MLP neurons of a small language model. Each row is named by its layer, matrix (gate and up: input weights; down: output weights) and neuron, and shows model dimensions 0-159. Each number is 500 + 25 x the weight over its row's rms, rounded and kept within 0 to 999. Numbers have three digits each. A neuron's up and down rows have the sign that makes its largest values positive.
After each neuron's rows, "fires before" lists the tokens most often just after its 100 highest values on Wikipedia text that the model never trained on; "fires after" lists the tokens most often just before its 100 highest values on Wikipedia text that the model never trained on.

L14.gate441:491511498493534479517489513543489485471497517460480530471507516468510499478545525489451531538472500465495482518493556515509555488503453503505471499514531466550515509480482472483500528503503509470465491525484476488468510488522491501559480495527510509491512486513517503517473511487478492493482468540466466549503463531512490473485498503475474467477462456483508488496508514493492484546526494541493471503499484484471572482510569521494504462489471534541510480533531478499483514479508543
L14.up441:510502537498517463535489528465500510513493548481510465477523528563497519470487498504518539505498504508468509479486503495518503504512505507507551522533491472517494522511494485480490524488478506461458486500491493485486491542458460491506507548525531507497487502449479516489492438564502500513475539468535492490515551524551448532471466520499475502504540442473497478490515469450530522507516468499452492479478493492522486483470505521512512504477481521542494470501530502535477522480478520
L14.down441:535531499490547549558485509514525432481444485518509510522492500514542517551463481494537534551478485506500507459494506467479470520499487503500498484520464548492473516452514510513501478505535505504528518507457498496476476504516544505513474476540500504460507500490488494477459476498464513507501528462556494476513527516524512459504457502521482500502499507501495553456489503502499482454491486507498473520513467500497493483520505533496521525466481546514463482469462520496511545523515504
fires before: "ed", "ing", "en", "is", "ist", "es"
fires after: " l", "ar", "er", "m", " f"

L19.gate171:552481483476502544471509538494519515531521526499506506523507539478494497498495461522517434520479503546534566474468485503476517515534459475482535485455476481474514491548502519486494443563528515506469511502556477478473468527497516508489465503485511519499510484526509486516487515444534544537475543511537513461504532490522492526516510509494546479496481506483516523488518500508447484491485482473479523522523504486511525508516528501511502515521519515511500490516537547496470481516508501
L19.up171:488488525488455482557548549488509500518489494492464505473527529468465507494494495516522510480488480517512444502495483493479491527500530473536498500514505485480514493483487521530518445481543521506530554511500589465512515490478495519508519506541498498471519528502494498489468550558452491494447473471553484525539501496506526534496472457493468514521490512511518501498537490472506519465478472507501512502497454503500475467524497516518544532541491508500473503495506506523496522474519480
L19.down171:533482486511500489475540491514524483504513504483507503521478523520519492534528533506483515535483519527560476532504516497463489497497525487504521501459482468530508473490526532508528505427515530488482495494502464511520542496492492468491475542525501481496460511507512494487486528538527508533448467465525520546517523465479469493506510525513532536476491484493469508484499538505526501514498476498501501523566450480481551500500492482548530479465526489470451506497563552472494495518484509
fires before: "st", "p", "ew", "v", "n", "ar"
fires after: " s", " e", " S", " c", " a", " E"

L5.gate49:496468495502537454488507486411455450512474512475533498555508485461534495499478529515512518547493515478518465499505482508500474459487467493537512541523493494507492512507491485529544514490485455489504527516472450525500470514508483472496522461506500528482515502495499491450463476528513513524494499480549516463500508484463496515474453467521455510472506488526526530532489497508530481460487482536534536472505521502511500490505508468502499505530484465514539496462510506550512518529486503
L5.up49:538518480510479486476506502501534542526513461490472516477472491490485536523502485463467538504519492505515485505508472560546448527493520474461467486473536488543506535472523478540506480464509487485479505499496500519510528540475513495540533478489498518485513491497455477508509464485496473500520491536530510496522452523488495521484519541485505517507462463523488523509451493495471530497488532478503488531528496509529478536500486510510455503525500475538490551472479440471490442542508503
L5.down49:525485469498538504488480539486451494539509503477514471512512538525489469504493494529525479549497465536511491513503481473531492492534522492514478482534487554489525495501486474506506526494499505550502468503521486494506463495482524526518500531501453536517481499483470504463484515507447496480511493502558517531529471481498485537572480522493503488494534521533499488529523512511546530453513484497521520497528530479516499495461528470494512553508504477536511551529544456485514516469527459
fires before: "r", "id", "ess", "m", "d"
fires after: " pro", "d", "ro", "b", " d"

L4.gate209:537466525504451472510513508452531491558551504541545509482484507468497495516482485496511499519488511505495486496478515530533486516539496530497530461533463531485545510497528493495541494508469485513525573491466482474521466489492488514492512500489464516493495477505470496515519544501509530511463480544470501458453495467499484534488531469513518488548499481507514507518483491480488482473506531516484505488528522522538509457519469485523499489519499484485521463532513459463576513524505489
L4.up209:512497479461510563507481498513525514510491472507502481460523522495507505472449487505475494462522542483515461527471519486509524554455526473514506486513544528506478518510484472472472462491468494467515467487476495502478508521488548524491522507520510490488467503487536535546488491538502443537501523518491480534452500465491538492505520510453475502496494488481513461503538480508478435507511470497492474509513494474511506488528479514524513455512480520432483541481543481498510511502486536
L4.down209:472482468452512518485481506533516498535496467522474523499475497525503525483502528472454511484574478501473499501489482528461507553492496552483477447472560536511527504498495564504465513507483490475515440499479501520460491506506551512454502523510491497451498492496541554490502511497528553527509499482475509465497504513514498507506490469481536494487501554482523544523521488512521483517499502492495504517490467516507511515511481525514476489482506496463467446512494488538477527516520509
fires before: "ber", "hn", "in", " for", " of"
fires after: "ct", " J", " j", "c", "pp", " "

L12.gate90:436538502537486511517506531505505462467491464472513515468525544448522492518512539505526506510470479512486543502505474516487484489535448505507445489494518468521494480494484477505492494491522564512471519493551474482524471531512518491481486484490524493497507511539511495509517511489507452572473512522455494526464510464489499504526517478491479499550572497474488501435509491487460508506490459510522488490491529485500511512527524459498491493469513475492494518512523469454484498507507504
L12.up90:515476492532490527493514493441513506495521502474479500501522488449516563535540483519531531502521540513464510492471460514512519507483514448495481481483558519490475511502461522494509500466511524504516515509524493505500508550545455508548457501498515478543502502478511479489476554492444497526531535508503453483502518515508521522484464482502512559486529537535490462507508531538492499478505475513539464501456540480518520524477520514500465513475515504472514473491506479500528504510523488
L12.down90:534519476470474543513467483494486539572506519469525538510482507486466489459495517501466483531480476513469525556480487488513482501512518518486468476515440512540507469498487496481436492512518454479492485488492475491472445525483528505530504506523505492512520563520487512492465493504492525486526521530542456528550486521482518499515506457469510488485535495545496502495500500501475482488493489512511483450530490486488473526478504520509471520443499499520486513465490464529494486484485545
fires before: "1", "2"
fires after: ",", "ember", "ch", "ber", "ary", "ly"

L12.gate117:520508509513495542496495493495542504527519501475500500495533544444518529487501485460500504517543505524478502488476477516479516527515465487463447507520506520500497523507497548489509462488462465490528550510480481487462476561508495499558521481505501487492510483461509480573509475465482494548468548505507479504476505540535463573513487511505470503507509500500493531438538496506461500508514456497512501509488488485507518510507550484521479526481494541475518510502488485517486504518454492
L12.up117:503547480454515488496516540536504487519509484493505506460506476477477490476465447458496505482531476513485503465492521546473490527477484497499468528492471540485500496520486477518451499499486499527504485548538520480465502523498485490501521426487459516514494542510476512492533497513492476566523512539475501491488517497535491521526511469481510498503490469512463508495505526544493500528533496475495476512483513500530475472528510451443496505528476477507474536460512515498533432512472542
L12.down117:483530493489500510493509511494469519551486476453496446516480526530437518510450513552480490486502487503530494490525441450482494510505536475495445518454498505493506481501541501488529523511499467517482502515520480508484519528496460501507497475523525491483480520552565486535506500462493506515500475487461498519509513490524481524535496540520458523515485494528487527490457470506523516487471513475521493509520474480469477534498550453473506480460535507518469531511497480494510527468467486
fires before: "1", "2", "9", "94", "8"
fires after: " ", "ary", ",", "ch", "ay"

L16.gate55:488512480450496508528492499526492485485513481504523549541502506453439542533552485512528495540509465501495508500493484519501487565526481508478477474440487558492482556498485504473473539472484508498523515514481480491447473508518497490497495489490486535508500542513525479494477530502497495502491517524514468524513502460542500516547494520470493526534485492511506532486534490534523478524484479441534497528515481500461447503494470505550477511497481485498475492486479519524526500496491548
L16.up55:519506493505481495497505504527488482475500488528491459480529527490497482522537493437521519516456540459526478560462499492514481496501510469538469501450513521501506504521464528518513531495485499532471505484490442482492501511524485515491470488529524520542484506512499465555460528493464475490487506536459499523534510488547529512555482501491484523529513479523521546490527491428486523481482472500466477459526488496549527482497477473518511530474493492524512491517513483536511511495503458
L16.down55:458482478509535524536499492496461512506485493478508523536470467484480544485488498512494483540463489483535506484512507510510525498487496496477494476509467489482448511506478538529518531510507484489530476511468432471466426514534498535517475493453514476463485529479495448509459526508502502484487472402487506470500496497497478471519476488496484482538481501511523513473504500499483493490515496499569468487501513466572499502474511482475496544497495475509508479500485486496488532504502526
fires before: "1", "2", "99", "98", "96"
fires after: " ", "ember", "ary", "ay", "ber"

L14.gate311:506499554479502480507453483516502495451465485500516476484473501489486483507525503453483520545487471528537472451531476491502545489514474515496489477485523502510493461539481516504482482502536518520507516497532461490575490466492518500512493472496538481499513506519509480514489528510540459526544551505503527513485480497520487492496521527455510476482528518532464469472500486502474492493501459482521522496519578462487531507513537500463472535474533474469482549501485542505517481485507508
L14.up311:497492513481489501470490484512494532503533478522478468543508494468478503481425482487538500475473526486507485479496547512504517465520532545494495497496503503493515494502497502501487486545530504468484522492535538485527501486465476484465524490570518511543494554483503543502522501483497484517485510513488506540541512469544500540529500472534500506517530473566477479524477505534511543478510499512516487494529500503497532519511489491500518489516469520446528497479462558462569500523498490
L14.down311:495522543526495484527503528487461461515530522481530499528522510515516503468483496460476477514484500502548492505489524474527486534470460526510519482548514492512509482475509558491539486487517493516479466509502505486516500431481497527536474476508506476460474500481558505473524506499470524471481569490476515538468481490462493501492504521530485480485541481527468515513535502507471455535547516498465513479496471466540527520511472528528497513492510524500537538489510538483551496489511504
fires before: "ic", "ical", "ation", "ies", "ary", " ("
fires after: "ol", "il", " c", "i", "h"

L5.gate217:502490453497473508509476472535487491492538476520478443527504466525505512521556507466510513450489498483486483500495465496535523528513510500495488523523496482464507514505529490566487505419510485474486495542437462540497490503501460499529491499491517506500504502479489485494490487503492438488469490527553530478496483462486507504500503507471479531478500500510513488499501503505514511487427531505478495487493556485496512510493467487485517519528510460495481469482522450531548526503547534
L5.up217:551498470506467484483508483488484473561550473509501485465490478510492544494482470473507539462471490472521515494496510488530525531544544489485457523516519480527482521527498485497479492485521538492531503506488504505502489471505508507526517523446496515501519499515534540494517478459455514461517535542500529469532503519525495486494486530479518502478491466437485508534511542469483509470465492449493521486503486454500467508486462509487450547488511506497457486473512467526501519546514488
L5.down217:458524497549470553466479517485450515471507479451474465490510491517481519522497462515519523505530514517491523505496512483533496477530466482525507502483482538482486520461508485479506516505512497503501478512495497528506486490479497509508456423485501462494549495445479488507500507485450510526503484470513531527514471507530485489529509517467526524502453512516507448474518471561533564493475520479460488515517503521512517471504503514524488516479458494517510487493483524485513482459436513
fires before: "uc", "u", "r", " in", " the"
fires after: " pro", "ro", "m", "ain"

L9.gate337:534475524519519500502479508489548477502556466515521532496486508524494515459516490507512472476500483507492513518486513524519522496571516506471493481469473503486500470510501490540524492469500537493505499565446530509504466485503467517517510478502544452515485520534504459468490518451480490500476511486529514495511489524508519506493507462522518481561496454463481518491521489447461484454513501467537546525512447508497452468498503502501498529467496514490503510514481483516526478482558483
L9.up337:523508493534527485474493508522510516490537500451501564515487559528513512459515478473509480472543465526545468505469503512467520487533509466494510478484500498506536487502501485494556467483478516505522517501469542488494508512498522525509458532479523455530509525491498527495489515488500464463474470509519514506496519462503461486501501506496541491533489465465475500510551490482479521469518541501514531497541503514496499490492536531566460492484500472533510484525510487514547502432532491
L9.down337:489477481521540479517490508475517483497517488463501500487463505509459482470511483522483492507497496493495517540509474500532556496492514545533470510476508486496500501527501507478505536513513510524495516500467544569513429541512514498539514528518491456494495465465455526459538519540548513507470489479530518495489537500484502465545474480509480447474477475514501503467497481487479489523499529458550482499471485540496501469515471490513509526506539531478532514505512518504526558488535490
fires before: "er", "port", "p", "re", "v", "h"
fires after: " s", " S", "on", "i", "e", " te"

L16.gate184:486509488475525493482483483527459530489525504535543516533501485465462502486495469511503524490505512519479511525492486526480509496508460532520505486534507505485468514469539493511508468510493512527529438548471525477502499491513501520525461412556491505477498524538521512533511473499446479479473523524517517490516498518515471506513489497518459487522445506484532490499531551495453517512489486436514499540544491491507487516536482501547500496472483527472498469488497498529459480512518478
L16.up184:486514518508530458456536500475516503500470518511513526488498494520448443524450458521510514527496506517469539505486502494474489483487489476538503522516474569509492495493501464462533494462540493543531484521472530519475486470511493513519481476515501458488484524477479486502502449491429537514480484539513521457522494522494482492487496504544477446510499498479518528464543487509501512502566508498482487533531500509490549489495486536535499525475484533481491491518525495476510520519498473
L16.down184:475481460484516518506537497534463513527510478519524518433472506515482485500486429528526469497457507505479550515477496514491490499495472482502484474516491499489475522518484466510512485534481550493575484509515484513535478464443526495511540487536470475520531489527540512481450475466500523508549513537515521493490505526501544478519485475472522483515473461483488493493498509503505494496499493496543469541536489494479513500485506486484547556495469472496511461508507479479481466480498504
fires before: "ed", "ing", "em", "ment", "e"
fires after: "ol", "el", "l", "oun", "if", "or"

L12.gate408:471542503462486495515541501492565462469463539487527517524498505476500515448508498468505517493475509464443487444524506500494472521468482486507482494484499526512465502534410481519487500489463485496535521465550485479492475496504505483483502493525506522486514511499500498524477468481524504509472490514526440513538519460491489505493490532463497489492489494485504523490489499523520518521463492466496476521511501467528527530490544464467483444483464453487531504479482511523488465474496523
L12.up408:500506488522502526565488475492463507514504482492516505533519522506456539478485526487536524497551470491492507544474500500494531502493487491526521455517506509491533527460508501453531506494513516568506531472448571488510486535455511519496507504537506467472509480497515501541457516501489498501519488505508462508477485529548539507482521508508506525524480485527496480492491500497541490497504473536445468534481498515505528468490520459477473502532469510454465494543490510502528487519509546
L12.down408:454499490501487495497547545501494529512451470463475469509475490487435497519499511475488541515463474474481523508515464500539525548502478484513527469520555536498498510474486509489516502493508437491504490459491526482454479502502502450491498515503524522512467505500547441507478573438534531509470490513522452537506496486530502493495484529511471549507515522533497533495499506483513510536504511507497498488468501491463502527485506507497478521524492514521505518487538486496493540533497486
fires before: "1", "2", "02", "ess", "9"
fires after: " ", "ary", "ch", "ber", "ct", "ember"

L13.gate263:480505493466535447496486505486476465508494502495571526473499531520510510519479506435490576508452529498497508520476529524450495511520500487548505502477535510527507456444496514500496480471494501473514536521511525503501509498467505524460516484529516509515492523533456530504507523548485523505489518540501512521481501480474483441485518462480484456483484498517485487504536535513514476504502465504512462523498481469453499520538528497478504491525476494489467482515510550520489503517488458
L13.up263:512538502491470471497504507501500435523437474498495511487504483501521528504514495467508517484458464519475527477525503501478505467485511539494452483533470492504521509494513544533443466489508548524488533499501464511493474515518461504497490541479504511426480495521512517468518514503469502484454529516478468504527500519489500512468511524501485553506509505477489504464506501494497530479503474545504521541528519502538513518497516494487492477491498499526508548557559442516507484459471469
L13.down263:468544490532482502489466493509453493494465487505485533514489472505465496512508510504537521497492517517504505507516498491522503441523468485483487471526530467506475512458521501480487502469502552521500555511490533522517507513542474490488455485519485499499504513502477498527562530517478487509487504459510422518456443496472487445473531496532497505499484460487481470540481517481527520466468459494492483525494502510510526539450475550512471506494501525503490472449487505503518458508510497
fires before: "en", "ed", "es", "e", "am"
fires after: "w", " n", " T", "n", " l"

L14.gate48:533495507510546502495476453494519524507513513497497497515574493508490478488495564448482520462496524478527489503532510482480481502469518564509494503456544445487531486498499473519530486518497492481505510501456493504490511492510463487520501469490474527499509477516453499505517517454476506510488510531514536516509466505518499512475486546506500496480490524518531477523518478518530436467531530511494471481505564478514525493496549512484486497478465495510502452529492484547466507482450467
L14.up48:507539458509516490487509509464480516473528505514513544514489500514504514493489512525501510452450541511523529471503509528510499470513527493482444502485479511507488556521467434539500562489496515534533526505506491520460500503544534479492499506532515469512480505495564449490508512522503511499539547522481449490533486491491500482496523490481471544507450551516526496485483496488529539519540511513464535517510500479539521521503476504516483530516497505532445509482517503497492502476471501
L14.down48:521463514483515511482448507506487507484513502525509490533466499512447499491516506466492464467480513506500477482482483456478508492482481467480490493464481482513478526482487521501474496484505494513472519475517512512502473518490469544533502513499478524531474515527450494466439532539461483514502483510530500466505454513496501500491499478543453517455504489465497558494528492479510531532536485514504467501515512568472511517548514516483513476514512434522536480510556470477486493464454504
fires before: "uc", "u", "ab", "od", "orm", "le"
fires after: " pro", "p", "ro", "c", "er", "v"

L3.gate281:454501480496521438498475488532540515538507517529534523485475455491471474505508480532521489537507507482526476513511515447486505534498486509479473460459513510499457505528498490506546496508455458503472508529529506504526503467486479544518502515490480526492472521500520501499548518521510542523527488538539491523530478518518467484520492572489519451510445510487519516485520493518521463474508483506545515515517555479503483486518496485487512471489500496528520509460531528496511540524520534
L3.up281:457490469494510470477488461490536503503525525538523493497475460498491466489526500493500488508489506444536473516518537450486514506529501509515510470472517482477425499535519466501529522530458441500503534509520529520501511479507502522519489515504483520467473546487502518469531502496522546489512502543508503497510458507487458498548505547477488500486424501469506520499524530490487498499502475523499507469499542500520501491511526467513503472500523499525507500467558484471490566530517501
L3.down281:500463481539526479523455482505500440526543512482524464554498527511503486491544488475501505493479486474503500502451460495488513450476498526503523498509506498459503494532489497495528508540519509482487446498495520568504483492489501491496472508494487502494518489451479499519502524515494545463525455476434496528469491489479489486562461529489499508558504516528517498497531515471509513445473492503538495509477513490546531478491515484482508465507516491449478500519499475506505478511548521
fires before: "w", "ort", "il", "ro", "ip"
fires after: " b", " P", " B", " the", " a"

L13.gate63:510502481471501521505476492446533531472477514513532490505502513476515486502495491500541540545482502517513508507480535500425497487480499512528506498508440496510516477496524533495507526515546501540489518521505546502482532466456556510525492517520468488494491472470538413524487484447499511531498518481513500475516520485536474510489497487505499471497481479458512538526470493479479540492459502487493522520496433474471507484497460511505502492499491491461480510501491527504537531490504443
L13.up63:453505483489575513511496514481493473440488496522513510479482471479511489489479508495503525501527433491454516535523501512457497498500483554526479514514466497509497490496520498511530510466540546558537483473465439488529499474513536502542482477518520473492523503519505503537494506473538520498529495487522497488480470481517500487511476481493486447515490484480477533505484531496514495532495515515479500474486443480467543497492547542511497507508446529483518502521552510509518501532497481
L13.down63:478486500496527528529474450515466487502501495511540503515525529500529490487488490497561549526510492494488529523432489505477468477485498510485511518535513559491514483495509519479491512495480441570511513529507507476485546464509519508517509525522468497530493463506528463511513480501505547478528539526504484502497470465496502470514467467495511511552484485488509484514514513485458529468480519486508455527555458485525527503468518513503492553488474496481557503503465529513506479484499504
fires before: "ed", "er", "em", "es", "ing"
fires after: "an", "our", "ie", "oun", "if"

L5.gate215:478481480488485541516474509550506530507528546489493482484531506460495493462476491483470514484532484473480488471481488497514521510465465518461519475531512486502537487522528511535534562496519485525476522504549526518461508524511481475470489568498517490541483484485495514508484480534489520488528479522485493444503497475492482509465527459520469570484516480528475519502483507507509512535452473522449493500539514491499488512508503496519468501508540506488541520499451482525488522490525550
L5.up215:492478519467522478474442494488501494513504488478520491470474467530462495480492470534483473506531546518528513469512535532544465481523481496468487497528506485533477512535507506491524485494482478456497492554569526484508499494496527524519507474473499487469490506504499512491533487512553489500502471514512529471514473498506475478465492508443542535474504514463505533591523531506497507449528485528473513489476505498512504514505524540464448519480484501499513466528521530503515496504518524
L5.down215:494494527502512491541508506571482516527501494528511498489468485474496516525434497510473507514503505543545534499523552511520516502492483491485508505551498491501519471552547491514506502510563435496478465535482520509464540507455489530489478527503472502478534546521489487525498493500514508498508469508500478492452500482494509504473545508536515479528480507474509520491520497512486471465507475503483497523509477498517484461498442537522466505498519467527525555474517463497452520474477511
fires before: "r", "uc", "ent", "er", "ical", "id"
fires after: " pro", "res", "ol", " res", "s", "ro"

L8.gate15:523497490504469513535454529497529510489524477456532508509502520506493489498529507484518501530475460533488465513444494502503516495481471506456492508532494494476561451466476506502451484503472494497527468522517512519526475498509521511451446473517502546534493513492545464461487478460518445491504496521477471468491514443470483481466518483474468545492526495491490522464548486541471503500494473507510487497504514515510467488521500477490512502509548470509448512520490485485497535464470504
L8.up15:490459501476466463486511542537536504503527474492545503501481469473495501496517452518535514478550470501458489478503461493485485538548482519526500554495496472516467510486513502509496482506553548450531504469511509508486517454455509527502481544484481524500489474498492452491517478496467498498444499490499453491537514513492513510499458482450452477500512498480475513478464473550522507513494545496495510486520511528524480520530478492515482499468519514477509490505502507529518529540464480
L8.down15:547471490530516497485533528495466470469447508499523510540481513500509541497475541514478511487474473514501485477472501502536490465472513494498539513515496532502500512484467490479561525494487491499463494520534493436551479499517485492498505484538506484523473567506498516544464499510480543468518517501523534560503518476522506518528518532519542522501571479488522473505536512464505507459505500529483490536496516489497518526479516523501487478458492481531505546459502501483496511472519509
fires before: "s", "st", "a", "l", "is", " Ar"
fires after: "g", "le", "om", "or", "'"

L12.gate181:515495480499493453519480483522514469536527477485516498546505496505531492533489487505569500491529513453509510521471508511442473508506451484483489516488464509503514520510499489503520551476514494507511509483461498503471478521503517495552539496526505541541497506482485480531526489475540498578529495470526502490502488475530484515520523543473492503511503499532540523498502530530458528529461453519491468494512509475505509539501499490496534452435481473530505485527482534482493488481487547
L12.up181:504472499488514496464486491469535489543505506509500508507531544462471513510464468480539510484482465497528492540454463458493520492471503491474481509503511520478507505514476485488467502528484518559486457475519500484490493511465474512479541491530513495568431514480523473560456502484489513500536520496478447508532499503552503516487516499497456508523484492491511551449473501514450506479470505507484483498493528445521502513501526498531513503514497488483519520540525517508519550509506507
L12.down181:519517488471517510482540509506480441569493446495504482499486501459513491481486528521504480511474494509486503529488537490493479557467513461519494492485464502533503517494487513455525501501526469460491443486489484509475466517500483513450489492465494513484537521530497459499501512490451511552526508474508539509507500514467465488502466536533507529479542531485566536512488521522484498480482524494508507513489495521520458524504526481465549538487540499494486497447468497511500503472490525
fires before: "8", "9", "99", "98", "97", "96"
fires after: " ", " In"

L18.gate91:511522540480528485487484505513494527509517462511508551524556482504460486512490519484519522527514502463539510490522467498497504490463542509520533530513491474462457500490499480536511473511509531520528525469514527489452486542491512482511502543485483506453494494505511503499541521470493503519537547482512516491453496480481495517448496533559496478480505546468475521526540503537548481447477496477514483528478483482479486475497521501512457500488503434485505514502532518500525487477471538
L18.up91:557545512476473508515480529452471529511517477507517473522558500504508515496513520469460558510480483508466558492532483533462517463486524488496510528521514512500499495484520531496491507509499481504491505540494434498518463512508477486498493474553534480489461502507513465482498488480523455476520536486552527476507525497457481514547529512543510535457499480518471530467506496491498515517526494484478512526564533517506487539485517467509485491476457509501493481514498497481485517510506464
L18.down91:500536550472496503492506534517515478516512518513458521470478481509527486456483523517510473503535494490487515504493485512502521503484473490436475509563504539500537495511507514487465522474485520494516516512490492518505476484493552460491555489493467477489527485539533523493524517463499529516503483497485517478484481477498453462433497482520497495513471468457489463497536503504509531463541479484485510534506536480549507508534461475503471470531541502482543506460550498457493503507489468
fires before: "u", "uc", "ion", "ear", ","
fires after: " pro", "ro", " e", "od", "p"

L13.gate435:479489543493491534504483467470471457515515490474529496472491481485530489482503466515511477469504508470507488483518499465457462548497493508464517477505501527515503503531463491491516494459501485508510441478444491498483532508514466493475490479504475515522535493502509474500499471510461534505465508492491497462491519504497545508496535462498568476466475472501487460475533508491481520503518482501479554484492511539489414490494519455508474455456534485498449509509508509534473474503478488
L13.up435:453493546482492535492483538467467476492529481499490475479474465520485531541470454522574505490514495471489470507501489493515481496520530455473462494522499523475475494517473474517515475459527526485525521469483508535459528487442499515464521502500490495531490526493502471497470437529516541498472507498477493498543496476526489480472517431545562518505497490494470463515493495481494505496500480524492518481462507496527465499483495462483503504460530479467515501524497490508488482508525505
L13.down435:543534512534512511516471491460464502528541498500500501469473473491545509516561512514491513499480521467486479488486495496501500542487490426525500490524464526475522485518495491468499500459501478449487507463508487523514521461540461516446503508501470509467503530525470474566566494527517501505505509487488502474495472507512497438513550466494521473497522505502511518495520502500502521494461474489508480486472495510516505537484500443490481465534540497531500502505470516513469541515481527
fires before: " on", " in", " ", " the", " at"
fires after: "t", "i", "as", "iv", "oc", "us"

L7.gate30:520515451523538481475496458505540489449495474482506518498459480509499532500534507485464500543524495497512480521533475441476476473469532478499457501495509514528541514521507507477568491483503487482524534513545537494506523511530465509504479512465484458478506515470482480536542468511484523470486468512473546519485479547483474527472495514509543501525515488514503493485533516519467519495502494518497546463523526495476447468491516500498538502491450475500507525504514506520498503527550508
L7.up30:529498461506478496480476492469501485482512463494510516522497475544475525505516520507501488479528485497531490538505494465505533448453493489468439476507525449445520475481486504514508534505556494490502517484518489544505478514490501471462512509480510524501471511508491557536496493535509573499467501518467521473523524500514483523515480542499502507484491445505530494512526490505539469460520451507519535488488550497533483469492486512550524454507481492447482495482507513504487503523510522
L7.down30:539474527488495549515468514500511535502473486513514510550478507492533491525506510492516543503493549530532540521531476514494544476480500485501479513488491488493493469494497506452522513499479501470548503514511448546536472496529451460504516513492483522493466510495497486484531454511454524485450484463485511537486524477482485523450421508469475501521560535482507508508457505511502538522482518561487523499463503511500522537511480478500509472497531509511485518509492487505480486513508514
fires before: "w", "ers", "er", "ro", "t", "h"
fires after: " b", " P", "em", " B", "h", "p"

L5.gate47:491492500469500518534512454544487540485510485563482502496485491487543500503496466452518509532512488511478515505506487495494479507476537510576481458526535528554496500484536459511500463516495499530446538473476497499475511512506473520525498508500552461458507478497521490546536487471515503498500470512476553532504512462556480456503534516492516516476502519516538509467537480516522470493502485454503492484486501488479497491445487494513505519494482496487473462512503513520542512490482474
L5.up47:528507477461527499485531474512537558459512523544531519526554501494509528481486514495526480520463496461464479504499529490504493510534509499486502458481482508562470470505497501519498474526491464512472497484526523501508473500510521501484512493473495425498508461499505484537505498474495462478494443502504530502476520482476502476535583473483553549499502512542491525458498516491510498491533515513499546502466516493506506541507508494480504529533538520468493486495460483479521483511522502
L5.down47:495494514484515528523511484543477494506495473467471478491493488495513480494490534491459487519557517498501534471496506461505502507521509494518483498473468493477532532470452500506540480500518501497453481533467485457508526488494518528506490504506479493468509455493514510484431493486482542516494497482416461486526540500485554500527483532522573520520508483507528516515518561505532484492514491497530482467541459497518482462434501457486520492516508523477502492487505490485501503476495474
fires before: "ber", "ad", "b", " |", "ch", "o"
fires after: " R", "ct", "an", "ag", "R"

L18.gate21:532495457450505483491467539524514516473474470521499523491450470483508495498522476500475490488508459484503491539512510520506502541523471478513495504509508460485479479457518501506481463467469519487497458501527559535496519472495515547496477476499468552508513480476500525483491506519505519511488478525527503544477484543522470473514508513485491500496456525518480457511460509453499540535511530487498488521496536470539524509506518555508513493544457495447505485466493508524556493476476461
L18.up21:473456516512475507517493508526503471501486512493526474504493480490473475520506501537499445505477492476476518527484502422520489514507476510466494548526455526479526537477493478527471550525488545503454534477523484504522569461524496518526547507512503491484480467489493507502556507473501510466493508466470484493546528501491493487481508519538513477491515520483571509525465471514479498462495514515504506487460472501492458500541493520504475516495539495490494493509492467540460487490525475
L18.down21:478509524496507477477474491482476532474511528467451507445469537509511514511504495467491515485498500499519517586467485459483489551456507497496516513493501498468534527500509532500514467521460506512499480517524503497444523481524515466515526440511465502473491478526507522493509481545478473487508500490484447473450507483468489504500496515509502507509507486504533533490516452488476488512517473481520457505516521509468540522496505453485501476440514500502508479503522528546466519528502562
fires before: "ld", "ch", "s", "g", "se", "c"
fires after: " m", " w", " t", " M"